{
  "d_model": 224,
  "head_dim": 64,
  "d_mlp": 896,
  "vocab_size": 4411,
  "activation": "quick_gelu",
  "positions": "learned",
  "attn_scale": 0.125,
  "bias": "all",
  "init_std_up": 0.0204,
  "init_std_down": 0.00372,
  "beta2": 0.95,
  "weight_decay": 0.11,
  "final_lr_fraction": 0.0,
  "doc_mask": true,
  "steps": 4300
}
MLP neurons of a small language model. Each row is named by its layer, matrix (up: input weights) and neuron, and shows model dimensions 0-95. Each number is 200 + 20 x the weight over its row's rms, rounded and kept within 0 to 999.
After each neuron's rows, "fires after" lists the tokens most often just before its 100 highest values on Wikipedia text that the model never trained on.

L8.up813,236,190,204,216,193,221,207,208,184,225,208,202,166,196,216,160,195,181,181,192,196,197,191,186,186,205,202,177,190,210,171,179,212,195,204,186,207,200,205,212,180,217,228,178,215,200,219,195,151,229,201,185,220,166,236,190,208,207,207,213,167,194,191,166,196,192,195,224,182,230,201,194,222,197,180,207,187,173,149,194,172,163,193,216,189,168,209,206,177,191,240,205,194,232,198,211
fires after: "H", "h", "b", "squ", "Squ", "l"

L10.up651,231,222,195,204,194,233,206,218,185,198,194,212,173,192,188,210,188,248,217,183,208,212,224,181,198,222,208,205,205,171,179,146,221,155,229,226,209,214,199,202,228,203,194,210,213,197,200,188,205,210,213,150,192,198,224,232,208,176,198,202,180,197,194,187,220,182,197,207,183,227,237,164,184,192,217,223,218,177,203,241,173,193,212,200,191,224,195,166,206,215,201,208,188,208,165,165
fires after: "ch", "g", "se", "ad", "sh", "G"

L8.up698,208,195,210,205,223,227,204,193,172,189,197,206,195,192,169,198,203,219,168,181,182,194,215,156,200,176,203,231,196,175,210,174,197,169,205,224,202,210,203,220,196,213,192,200,217,184,187,204,177,167,183,190,197,199,178,198,221,188,181,177,218,216,181,221,206,175,213,225,173,167,217,224,239,181,199,184,175,231,216,200,165,198,227,185,205,216,200,193,196,217,209,214,205,204,177,193
fires after: "U", "O", "Pro", "ad", "Tok"

L4.up223,211,192,161,195,202,212,199,208,212,223,197,165,212,179,182,215,198,199,193,244,194,198,206,193,191,201,146,186,168,191,165,183,222,175,210,181,156,194,181,217,203,194,204,210,195,163,199,224,194,206,185,223,190,191,210,214,172,190,226,218,199,189,206,218,203,188,164,175,192,197,212,234,219,199,166,211,177,176,180,177,177,191,194,191,217,195,171,188,219,224,229,155,189,185,194,207
fires after: "\n", "|---|---|---|---|---|---|", "\n\n", "|---|---|---|---|---|", "|---|---|---|---|", "|---|---|---|"

L11.up208,246,201,180,238,167,184,195,211,234,190,159,221,193,204,198,200,164,233,175,212,210,217,153,197,201,199,173,194,198,220,175,196,218,183,218,217,205,184,210,210,236,177,189,173,233,204,176,253,226,202,197,186,209,207,194,230,182,213,178,191,167,185,191,201,205,213,178,222,188,214,227,204,227,190,195,190,238,179,215,205,192,181,174,185,248,199,225,220,199,189,237,223,162,194,199,214
fires after: "(", "in ", "- ", "re", "in"

L10.up734,222,210,206,201,207,203,194,171,227,164,203,197,173,205,201,211,181,208,192,231,241,214,169,197,195,197,208,175,213,186,199,190,234,146,230,186,235,186,196,219,191,184,232,194,196,185,210,224,180,195,182,206,184,187,227,221,203,196,217,218,207,197,158,195,167,218,217,194,209,230,206,185,189,178,206,246,231,190,194,206,178,166,200,186,209,230,214,209,174,208,231,213,208,175,206,176
fires after: "B", "G", "b", "Car", "car"

L4.up383,218,196,170,215,205,181,165,172,173,196,182,187,218,201,205,167,175,174,175,230,241,179,206,187,211,191,161,190,164,190,168,160,189,192,161,141,214,241,215,209,208,187,210,187,212,205,209,211,192,214,160,236,223,193,214,207,207,209,208,199,222,186,197,194,196,201,182,212,196,216,214,208,235,196,150,185,208,188,182,191,173,207,187,172,204,187,160,182,216,182,239,203,215,234,190,185
fires after: "In ", "0", "2", "8", "9"

L4.up53,232,228,218,216,202,195,183,211,189,195,174,221,177,197,190,192,226,209,163,229,225,216,166,221,184,166,199,199,179,199,206,190,238,146,204,184,189,205,250,220,188,196,224,238,230,216,187,196,207,203,177,228,208,194,194,205,155,171,204,169,206,183,197,190,210,196,176,188,177,190,215,225,196,197,225,244,239,171,159,196,186,174,203,219,215,207,194,196,201,182,204,203,207,198,193,208
fires after: "the ", "The "

L8.up832,239,196,210,196,190,183,215,181,180,235,184,206,186,241,220,211,194,180,226,197,182,197,230,216,171,225,201,211,193,179,180,170,218,182,190,234,215,181,197,215,189,186,223,216,209,197,207,183,173,185,160,167,203,199,244,186,219,193,159,201,184,194,200,218,203,208,218,153,208,220,193,227,231,182,184,171,191,216,190,198,221,201,224,219,221,176,195,156,208,200,220,191,197,205,197,186
fires after: "w", "Sc", "sc", "Sh", "Sw", "c"

L8.up528,214,180,170,192,200,213,213,192,203,191,230,214,198,203,153,188,230,191,224,218,226,180,169,196,185,212,170,189,215,188,229,193,234,166,204,192,217,184,224,212,168,184,203,176,189,226,182,240,220,214,177,207,223,193,200,214,187,178,181,171,192,174,189,197,157,180,174,225,185,155,199,199,209,229,208,219,198,194,188,185,222,173,207,233,174,209,194,203,235,225,189,231,166,228,215,202
fires after: "f", "D", "E", "F", "N", "P"

L4.up497,216,206,211,222,172,191,163,210,200,206,173,185,200,195,208,200,194,210,181,234,220,171,186,216,203,209,183,200,201,222,211,182,212,178,201,165,225,219,230,212,222,162,226,202,212,195,172,221,178,207,184,230,190,185,210,201,210,170,210,190,212,202,163,222,202,174,155,210,187,243,216,159,233,216,168,184,204,191,202,184,205,226,176,213,227,180,216,232,222,192,251,213,217,194,194,211
fires after: "the ", "th "

L4.up451,206,216,172,198,223,211,229,195,237,210,157,167,222,182,194,170,181,197,205,210,201,207,185,201,184,183,166,195,167,206,143,210,227,162,179,201,197,186,197,205,206,207,192,199,172,184,205,226,188,209,185,210,207,186,197,189,172,224,223,198,210,194,199,211,204,216,238,224,197,195,208,220,221,196,224,234,182,189,168,200,160,195,189,191,200,194,187,215,192,201,194,205,193,193,184,208
fires after: "\n", "–", "198", "201", "7", "0"

L10.up297,201,207,199,189,207,193,214,194,202,215,203,254,160,190,214,172,175,206,224,178,229,179,221,185,183,195,179,210,232,201,192,193,188,200,176,210,194,221,209,215,182,183,225,216,189,235,188,203,191,221,212,202,197,210,202,203,206,216,204,212,192,241,197,209,192,191,194,186,161,195,212,226,187,195,215,194,229,179,191,240,172,187,213,216,246,248,244,202,211,184,177,189,187,223,173,244
fires after: "om", "ap", "m", "ag", "sc", "ch"

L8.up723,235,188,159,209,190,205,203,171,191,236,192,191,205,208,184,197,178,175,176,206,196,200,230,183,221,161,167,207,196,181,196,200,200,215,213,223,188,209,204,205,242,189,238,191,202,212,149,208,218,150,168,193,195,220,200,188,206,210,227,197,203,233,219,235,201,204,203,158,182,182,216,219,209,208,205,214,192,226,192,197,183,218,223,189,217,220,234,214,175,201,210,184,181,206,182,194
fires after: "M", "C", "O", "spec", "N", "U"

L4.up419,210,220,218,227,214,192,253,141,217,212,181,202,197,176,222,182,212,168,186,220,212,191,231,203,211,193,203,215,210,214,193,211,200,192,195,182,182,183,228,206,166,199,215,235,198,176,164,185,213,199,191,193,173,189,163,212,158,200,202,181,196,188,187,229,202,196,202,201,207,172,235,200,181,186,205,190,219,196,180,159,176,196,160,180,194,185,216,167,196,211,226,225,213,195,225,218
fires after: "the ", "1", "0", "r", "The ", "3"

L11.up491,225,184,194,189,211,177,230,207,154,207,183,152,181,204,209,186,231,170,189,205,183,167,213,197,174,214,211,202,210,214,188,182,192,202,180,195,233,173,210,216,167,174,224,212,233,219,174,205,174,183,181,184,216,224,198,237,188,227,209,179,205,197,167,217,214,207,205,226,207,209,210,247,224,216,210,223,188,161,194,221,161,244,209,205,215,200,216,188,184,198,190,195,199,205,203,224
fires after: "| ", "V", "2 ", "1 ", "Gu"

L8.up783,207,180,209,233,166,212,216,200,190,175,169,184,220,208,222,202,162,188,181,244,190,203,198,217,206,197,225,189,184,178,213,216,230,181,189,221,221,195,191,205,212,185,170,189,208,195,191,205,187,183,163,190,197,210,223,220,197,206,161,198,192,195,204,191,191,226,189,191,227,219,168,209,177,176,218,177,168,176,205,201,217,197,199,198,195,194,216,188,217,172,207,227,197,193,181,200
fires after: "c", "C", "ca"

L6.up823,253,221,170,230,234,195,233,209,213,181,226,178,200,203,184,208,179,176,160,210,162,217,172,217,198,183,165,205,181,196,177,201,213,213,170,186,225,180,205,210,211,176,233,175,167,201,185,175,199,193,215,207,211,215,215,190,189,234,192,221,200,197,201,184,188,208,237,212,164,191,180,207,183,218,167,226,202,151,154,209,163,175,184,195,200,205,197,188,221,209,217,179,205,192,194,206
fires after: "\n", "==", "| ", "== ", "\n\n", "- "

L8.up173,219,214,174,211,214,196,215,177,199,212,174,172,182,197,136,190,223,173,201,187,229,201,201,212,197,177,178,191,182,190,213,190,205,172,230,180,221,216,204,213,171,194,185,183,214,191,192,225,193,215,145,212,200,179,209,192,181,180,210,178,193,185,214,194,213,201,195,223,193,166,235,214,220,203,209,244,178,193,174,231,170,187,245,215,182,178,202,198,224,194,206,182,217,233,183,220
fires after: "E", "O", "Sy", "C", "T", "N"

L11.up614,259,193,169,228,183,222,176,212,243,195,155,177,237,228,210,205,224,203,211,201,220,197,200,217,194,168,186,226,163,190,199,215,260,190,195,164,181,181,237,213,192,208,208,172,149,198,185,203,221,216,221,187,220,212,180,226,184,212,186,207,185,177,210,193,231,200,189,216,198,205,209,236,196,181,244,202,187,199,190,219,195,193,224,186,194,194,200,196,240,214,198,208,186,197,178,201
fires after: ".", "8", "9", ": ", "0", "7"

L11.up107,205,226,180,185,189,210,183,182,168,226,179,183,217,200,174,207,196,187,181,201,209,208,220,223,181,193,189,166,174,173,192,201,182,186,191,210,226,217,207,218,204,193,192,190,205,202,190,175,179,201,193,209,191,214,216,209,199,168,230,159,194,198,194,194,209,219,228,191,205,184,202,226,221,210,195,200,159,198,194,203,189,195,172,213,208,188,188,140,199,208,210,218,208,217,163,184
fires after: "H", "ö", "′", "A", "E", "h"

L8.up748,227,199,193,208,211,186,216,167,195,221,207,191,194,181,183,188,197,196,170,196,209,183,213,193,197,185,205,187,190,195,201,226,210,182,196,191,189,216,183,219,161,187,191,201,180,208,168,194,192,194,186,222,208,160,234,208,217,170,227,190,203,190,210,218,215,202,216,206,224,217,223,204,265,197,195,173,200,203,185,178,181,209,225,225,206,166,211,193,188,200,234,183,214,197,167,176
fires after: "A", "N", "F", "E", "P", "W"

L4.up66,264,212,206,202,231,181,240,169,241,204,172,178,193,222,153,179,217,221,202,223,197,226,202,227,191,196,187,166,185,209,178,204,205,175,185,190,228,233,238,215,172,152,174,215,200,203,203,248,209,191,221,203,198,199,199,200,197,237,189,168,182,219,187,202,197,202,182,194,161,194,196,214,180,213,199,177,207,181,183,170,206,181,189,228,192,220,182,177,223,222,218,205,193,195,186,217
fires after: "the "

L9.up226,217,176,199,200,189,191,186,200,203,226,219,173,205,235,208,193,201,239,192,222,240,192,189,227,184,191,226,205,196,180,180,182,203,152,181,167,217,190,195,212,212,229,195,199,166,182,209,220,154,244,198,207,209,193,216,193,205,196,155,187,167,205,147,152,195,213,204,245,233,210,199,171,212,199,157,214,220,189,194,196,221,189,225,232,189,187,172,218,222,198,198,221,186,180,200,203
fires after: "h", "H", "w", "th", "ab", "G"

L2.up233,228,238,212,197,196,244,212,181,207,209,185,168,193,205,227,188,224,182,183,244,225,172,176,171,175,194,155,255,198,216,197,213,234,169,218,184,197,165,203,207,193,168,229,176,179,205,203,194,185,210,184,236,165,164,196,180,181,218,211,198,195,194,205,178,189,216,178,204,167,181,246,208,201,185,222,232,198,211,154,196,195,181,207,234,208,201,197,212,194,174,186,201,203,211,191,188
fires after: "\n\n", ". ", "| ", "er "

L8.up10,185,191,214,205,197,208,208,194,201,155,209,178,193,204,215,193,176,218,198,218,224,221,200,212,176,196,196,230,156,201,208,216,184,184,211,173,207,182,211,212,210,180,226,180,198,219,180,210,211,193,197,182,190,235,218,198,147,169,200,192,153,201,179,164,217,231,190,214,179,185,198,165,188,199,220,173,161,210,195,207,195,221,238,179,201,194,218,201,185,178,205,199,196,209,175,178
fires after: "v", "V", "p", "d"

L4.up318,222,214,164,220,196,193,213,194,237,147,165,212,196,192,190,209,201,183,225,247,201,213,195,215,185,213,179,212,200,182,203,192,203,199,208,195,180,179,246,221,189,192,244,187,159,170,189,232,193,188,213,236,161,159,175,214,205,192,207,205,191,185,204,195,177,196,195,212,183,201,234,204,183,210,211,162,167,225,175,196,204,178,202,179,196,203,204,189,217,159,226,192,198,219,196,188
fires after: "| ", "- ", "\n\n"

L10.up826,225,184,170,200,254,233,237,194,214,220,209,239,173,183,200,234,188,186,164,210,195,227,225,239,179,242,176,212,186,197,154,197,206,217,221,211,243,219,198,214,183,205,193,207,182,183,188,209,188,233,204,180,215,201,228,202,200,198,192,194,146,193,191,179,215,217,183,231,202,215,236,219,229,193,198,175,190,176,201,210,189,220,193,232,201,171,175,206,160,201,210,212,168,211,219,206
fires after: "m", "Qu", "M", "h", "l", "co"

L10.up799,216,211,205,217,193,181,211,211,229,216,183,239,160,179,228,216,186,241,215,190,181,215,206,197,171,183,182,211,195,174,175,189,190,188,181,185,183,193,193,205,214,185,208,166,190,199,196,177,183,227,228,207,186,212,226,218,225,226,202,194,203,203,229,191,203,204,178,176,187,228,203,192,204,182,196,183,191,210,191,163,175,200,211,222,198,220,201,192,190,152,179,196,174,204,233,207
fires after: "sch", "Sh", "Az", "j", "Sch", "sh"

L6.up717,205,218,207,215,247,189,211,183,171,217,198,167,196,170,174,198,169,196,203,251,209,194,195,197,195,190,175,224,227,200,208,188,203,204,175,192,207,164,220,212,189,172,228,188,189,217,201,189,207,203,206,185,201,167,210,214,184,215,195,203,143,181,199,222,202,198,233,218,186,160,235,218,190,194,204,182,198,207,180,201,188,177,163,191,215,189,195,183,236,228,222,163,226,204,207,224
fires after: "\n\n", "| ", "; ", "O"

L6.up393,204,207,173,248,198,185,193,178,191,189,201,183,185,178,180,184,192,191,182,222,229,177,225,188,208,211,176,215,184,211,189,189,206,184,184,182,224,197,249,202,205,206,194,236,178,161,182,204,223,214,189,179,201,207,187,200,200,203,202,213,190,203,216,216,203,195,221,196,201,167,211,222,193,228,184,196,187,188,159,205,166,184,192,197,189,165,220,185,230,192,238,216,229,209,199,199
fires after: "1", "3", "2", "0", "6", "0 "

L4.up307,194,209,166,207,216,228,241,189,190,174,165,197,198,209,195,187,200,185,181,211,166,180,185,199,176,228,186,220,168,210,215,235,233,172,192,167,192,159,201,203,219,194,209,157,150,161,156,199,197,218,187,248,184,184,184,230,175,178,229,189,195,197,199,176,170,222,193,232,211,188,205,215,186,218,187,224,190,202,178,195,150,195,232,170,222,243,158,204,222,164,199,224,231,230,182,180
fires after: "\n\n", "| ", ". ", "- ", "=", "According "

L6.up468,185,193,182,194,210,205,208,183,219,211,234,181,168,170,193,207,182,196,174,205,201,208,187,197,185,196,190,211,185,191,190,182,196,177,222,230,198,178,183,221,209,180,201,193,203,182,181,209,159,214,185,250,180,169,224,200,191,188,230,183,182,229,199,187,179,206,164,201,194,186,214,228,192,205,159,206,221,178,207,182,189,181,227,196,223,187,192,222,170,197,220,232,201,174,167,203
fires after: ". ", "\n", "\n\n", "; ", "though ", "can "

L4.up201,228,195,208,230,218,218,235,169,185,210,229,183,203,162,213,181,182,187,200,238,233,211,206,208,174,235,190,174,203,169,192,174,190,222,190,198,209,187,189,214,170,168,228,196,208,201,192,230,206,243,176,189,204,183,176,240,192,189,153,193,196,200,218,203,175,178,204,177,166,224,226,204,197,217,178,189,207,208,194,192,151,193,206,198,196,215,204,195,220,219,215,184,224,204,203,240
fires after: "| ", ", ", ". ", "• ", "°", "; "

L10.up233,229,199,202,184,188,219,202,157,156,203,204,190,237,206,191,217,161,208,229,211,197,222,202,199,217,216,160,193,231,205,199,176,199,174,195,180,223,210,241,222,226,177,205,173,207,186,178,211,186,184,185,188,189,221,237,222,202,196,196,230,193,224,182,175,166,201,219,213,207,215,196,213,183,189,200,217,196,227,211,172,202,178,197,195,194,191,200,187,174,191,208,224,197,209,213,133
fires after: "on ", "On ", "dr", "w", "W"

L4.up70,232,216,193,204,225,144,227,171,203,229,200,195,214,245,164,186,197,206,183,233,219,178,209,220,204,166,175,195,213,174,210,190,228,179,188,209,220,231,219,225,187,199,179,187,209,178,201,198,201,197,220,198,250,170,227,205,166,208,206,169,210,190,209,180,187,183,237,186,186,217,200,213,191,193,194,192,214,175,203,204,218,162,182,218,183,188,180,184,230,249,221,203,177,204,213,188
fires after: "the ", "_{"

L10.up433,210,221,177,206,183,169,201,177,221,149,161,191,171,243,200,183,166,165,185,250,244,211,188,208,176,224,179,184,195,184,209,192,241,183,227,204,224,199,218,212,215,173,222,204,185,182,202,207,206,178,201,183,189,203,216,205,175,199,189,166,173,208,195,205,213,179,188,190,213,208,174,192,225,180,207,236,190,161,194,191,213,207,193,233,210,188,197,236,196,202,245,226,191,179,198,182
fires after: "C", "/ ", "n", "E", "b", "the "

L9.up58,191,212,145,219,172,214,206,173,208,183,195,180,213,191,205,176,170,198,211,246,217,203,171,189,163,248,179,209,166,216,168,198,235,193,183,183,190,201,174,218,181,229,210,181,183,157,202,209,192,215,189,219,208,193,210,198,206,223,176,241,177,169,236,209,197,203,195,201,209,185,216,248,195,211,191,205,188,181,171,183,189,184,217,207,215,170,185,208,206,223,206,197,190,211,188,181
fires after: "\n", "8", "4", "7", "3", "2"

L4.up332,253,175,203,222,195,208,202,164,183,180,194,194,190,178,192,169,209,190,209,230,224,183,215,197,190,229,195,222,216,204,207,198,184,229,170,218,215,168,209,217,172,195,185,218,198,201,188,216,207,205,196,198,224,163,139,196,226,202,190,212,173,173,209,157,206,201,206,170,181,155,207,207,166,194,162,201,216,213,150,199,162,197,182,197,184,210,205,188,225,201,215,182,221,217,213,207
fires after: "| ", "; "

L6.up313,232,211,188,198,202,203,228,188,237,195,184,203,200,192,203,192,221,183,197,216,216,192,216,222,180,208,149,187,195,213,192,213,196,193,188,202,219,232,244,220,156,195,197,229,183,176,168,187,191,220,202,232,199,157,207,206,183,186,214,155,219,186,195,172,212,183,224,163,174,186,222,224,190,213,238,227,244,233,208,197,207,184,224,164,187,190,180,177,186,240,238,194,222,204,198,178
fires after: "the ", "The ", "U"

L12.up698,189,213,213,212,225,179,230,210,187,221,207,209,229,191,194,219,217,193,190,210,226,222,176,219,200,165,201,179,209,162,200,181,184,203,197,159,220,204,172,219,179,182,201,192,187,176,191,239,178,248,199,199,199,186,219,208,189,204,208,198,197,177,187,180,199,211,188,201,164,209,228,207,243,224,212,176,185,219,172,214,170,191,227,213,231,207,228,172,200,222,227,246,194,205,203,171
fires after: "T", "G", "S", "-", "Y", "Ah"

L11.up604,191,228,174,216,224,212,216,195,212,213,181,221,194,211,206,207,181,217,225,207,208,180,222,183,185,220,187,182,225,211,177,215,218,166,183,195,242,194,201,211,192,169,223,186,186,217,196,228,194,209,193,160,185,234,229,217,190,176,189,192,161,203,182,199,219,211,190,222,199,228,254,203,228,188,192,204,213,226,158,222,161,192,218,196,193,187,185,184,205,157,203,191,199,214,192,194
fires after: "f", "F", "W", "ch", "p"

L11.up541,190,204,198,222,220,177,227,183,196,161,182,211,184,213,188,188,150,223,176,202,209,183,204,175,185,162,210,201,225,181,212,192,224,197,226,226,204,182,236,212,222,186,240,232,176,177,174,222,197,203,180,169,187,216,218,254,183,194,235,182,185,189,218,242,227,211,230,203,211,196,240,190,197,187,163,223,203,224,200,213,164,181,199,175,188,171,225,211,177,193,206,233,171,192,223,189
fires after: "G", "H", "P", "M", "B"

L8.up70,212,193,170,201,198,219,200,175,185,196,200,190,238,200,162,210,183,199,175,205,192,191,199,197,196,199,178,203,175,192,189,213,201,161,218,169,240,210,224,208,193,168,187,195,226,177,177,180,188,194,216,247,190,216,220,190,214,182,196,174,202,214,212,224,207,214,211,229,171,201,241,211,207,207,203,209,198,218,213,179,158,195,221,236,196,186,200,189,208,214,199,210,195,219,195,196
fires after: "U", "H", "A", ", ", "E", "J"

L9.up361,205,174,203,249,161,203,202,202,211,174,205,183,179,224,191,177,184,203,188,194,202,201,173,197,148,182,219,163,187,210,164,222,241,190,192,165,220,200,187,204,180,205,187,200,216,174,212,201,181,172,187,211,172,207,216,204,210,202,232,185,173,220,216,201,212,186,203,206,224,199,194,202,202,169,208,192,205,166,201,228,206,190,215,212,174,182,184,236,202,211,245,197,237,222,182,193
fires after: "b", "t", "h", "i", "H", "compar"

L9.up428,220,185,219,206,217,202,193,189,234,222,227,189,210,214,205,169,222,199,200,218,153,192,227,155,206,209,209,198,165,180,200,204,204,199,179,193,173,177,231,207,213,194,230,195,179,196,167,199,186,214,192,210,209,242,183,254,162,199,187,188,189,203,185,205,193,215,228,213,179,188,229,176,215,191,174,180,198,157,189,260,149,196,171,186,214,205,212,167,176,177,191,185,242,221,195,239
fires after: "in", "Votes ", "acc", "0 ", "1 ", "2 "

L9.up372,202,176,201,207,207,194,222,198,244,198,227,210,169,178,201,172,167,212,183,199,209,223,200,216,175,147,186,185,211,199,188,201,242,201,171,182,181,205,186,208,204,196,220,230,202,205,186,205,184,240,201,237,214,212,197,213,166,221,231,205,207,195,208,216,226,181,138,208,169,176,195,198,214,215,192,199,182,153,208,195,188,201,223,187,217,236,214,193,198,157,180,193,242,229,202,226
fires after: "ac", "acc", "ic", "doc"

L10.up765,181,197,221,242,176,207,187,184,210,214,186,240,186,179,216,214,177,233,203,203,219,204,195,194,185,177,215,215,204,194,157,200,224,174,183,161,202,221,219,205,208,201,174,177,198,201,202,195,180,211,206,185,185,230,224,207,207,198,205,211,202,208,233,167,218,202,202,210,196,195,225,183,201,179,196,192,214,207,198,202,189,203,211,208,222,214,211,199,220,198,170,186,207,226,198,175
fires after: "sh", "h", "g", "sch", "Sch", "Sh"

L6.up832,196,212,166,226,193,229,209,177,195,180,177,251,191,187,217,184,194,196,203,206,198,197,220,182,178,195,208,221,184,184,227,202,204,180,195,213,193,190,181,210,192,174,205,189,176,154,159,189,208,187,209,195,188,198,168,253,172,215,221,177,168,195,196,159,172,206,182,215,191,208,216,170,201,205,135,191,226,199,168,220,190,238,183,202,210,211,229,187,203,203,214,189,215,258,203,218
fires after: "is ", "=", "was ", "the ", "\n\n"

L11.up161,219,199,194,232,188,193,226,167,176,198,179,181,190,206,241,156,206,204,189,217,217,191,174,194,197,214,171,205,180,185,171,196,232,189,214,166,223,232,226,219,223,164,231,180,206,222,210,221,171,178,188,236,206,191,215,223,194,204,184,213,187,176,181,180,163,212,191,178,146,216,198,163,221,182,186,222,205,172,200,206,201,212,192,184,195,190,163,200,230,224,213,214,214,212,223,207
fires after: "the ", "==", "a ", "of ", "The ", "s "

L9.up400,226,164,164,201,224,182,241,196,203,256,190,185,181,199,186,205,175,177,191,202,224,196,224,211,178,220,212,201,176,162,191,202,201,181,221,207,236,177,248,210,194,202,190,203,172,184,154,213,187,215,196,208,207,210,225,184,192,181,201,159,156,198,233,183,192,230,226,181,187,203,212,203,231,199,195,195,196,219,176,221,187,183,187,188,201,166,184,218,188,206,230,174,200,239,164,207
fires after: "c", "s", "E", "C", "S", "L"

L8.up812,223,221,186,199,153,175,225,164,195,234,212,204,168,220,194,197,176,218,152,246,234,183,183,181,180,209,205,163,190,201,207,213,221,176,175,184,239,223,202,214,183,167,216,180,184,211,220,201,180,209,177,189,190,224,220,202,195,201,143,157,174,197,162,221,202,219,190,168,207,200,217,176,224,201,179,179,213,194,202,185,205,201,196,222,194,205,210,174,196,195,222,210,154,196,205,229
fires after: "t", "f", "F", "T", "C", "th"

L6.up723,194,206,181,196,190,213,259,202,207,183,211,218,179,179,194,199,184,192,225,258,207,190,200,174,196,210,190,196,196,197,179,213,236,190,206,166,188,203,186,201,227,197,242,193,174,206,187,197,210,237,186,206,211,188,185,233,220,219,214,218,181,199,175,200,179,213,197,234,186,178,237,210,163,214,167,208,206,187,201,230,181,220,213,184,238,172,172,209,208,179,231,185,243,204,183,237
fires after: "| ", ". ", "- ", "\n\n", ", ", "B"

L4.up757,187,217,141,205,188,222,199,188,221,214,206,190,186,211,176,217,163,162,214,205,200,188,210,188,183,161,158,197,188,214,200,208,212,162,214,185,221,210,201,206,202,195,201,212,202,192,185,174,207,205,187,182,181,179,203,201,167,219,218,195,189,214,216,213,188,199,225,225,230,164,192,194,197,232,194,244,196,161,168,183,203,170,167,216,228,172,172,191,219,193,187,256,215,213,189,201
fires after: "the ", "\n", "The ", "201", "("

L4.up326,198,212,177,198,176,243,210,155,258,164,218,161,179,190,185,218,218,186,194,215,256,215,199,215,188,194,188,202,200,189,204,154,193,184,194,192,212,230,209,223,170,209,201,198,201,154,183,194,173,205,179,203,216,170,177,218,168,200,158,206,188,196,184,229,212,214,185,186,220,183,211,226,178,174,201,183,228,213,198,209,207,161,212,191,191,193,175,206,190,225,175,218,210,205,181,225
fires after: "the ", "-", "ond ", "The ", "D"

L9.up130,189,220,165,201,169,210,240,182,184,201,214,202,161,217,186,216,181,210,190,192,233,217,176,222,166,199,225,203,207,172,214,220,236,187,212,207,187,184,209,223,187,166,223,192,181,201,176,182,187,241,184,187,170,203,213,227,188,156,186,204,169,194,166,216,214,195,215,216,199,173,222,171,194,202,198,196,176,226,231,188,199,174,231,191,233,176,222,220,170,219,258,197,191,223,187,185
fires after: "F", "G", "V", "H", "v", "f"

L10.up403,206,220,187,197,165,209,197,232,212,156,176,214,166,205,202,222,214,234,222,215,190,187,204,185,209,202,222,199,162,211,141,217,203,164,199,204,220,178,187,214,224,194,217,172,221,240,190,198,177,187,214,193,203,221,199,203,190,177,184,205,170,209,228,206,193,212,199,236,188,181,204,170,191,180,170,192,202,222,188,210,203,172,213,193,195,173,200,183,217,200,215,215,224,205,195,214
fires after: "p", ",", "×"

L10.up217,187,186,181,213,189,232,223,215,196,191,193,168,207,230,189,208,162,235,219,226,200,199,184,200,190,199,215,220,172,202,151,190,183,179,142,177,203,210,222,220,228,201,202,201,193,214,194,196,196,194,197,168,196,183,186,205,172,199,185,185,200,237,196,218,169,184,190,178,180,234,215,208,179,206,192,195,190,230,171,248,159,197,211,179,207,230,221,155,217,190,205,191,186,186,167,207
fires after: ".", "km", ",", "2", "/ "

L8.up202,244,162,194,190,197,180,201,219,181,184,205,184,200,239,193,179,201,181,209,234,216,181,205,213,200,172,187,168,202,169,191,176,233,187,200,208,170,186,199,222,223,191,219,207,182,173,172,199,162,234,193,166,188,211,228,195,183,198,201,234,194,182,193,162,195,178,192,206,207,197,207,170,199,212,209,202,191,226,197,165,182,185,216,207,200,176,214,202,241,170,208,228,221,211,203,172
fires after: "b", "G", "st", "W", "w", "g"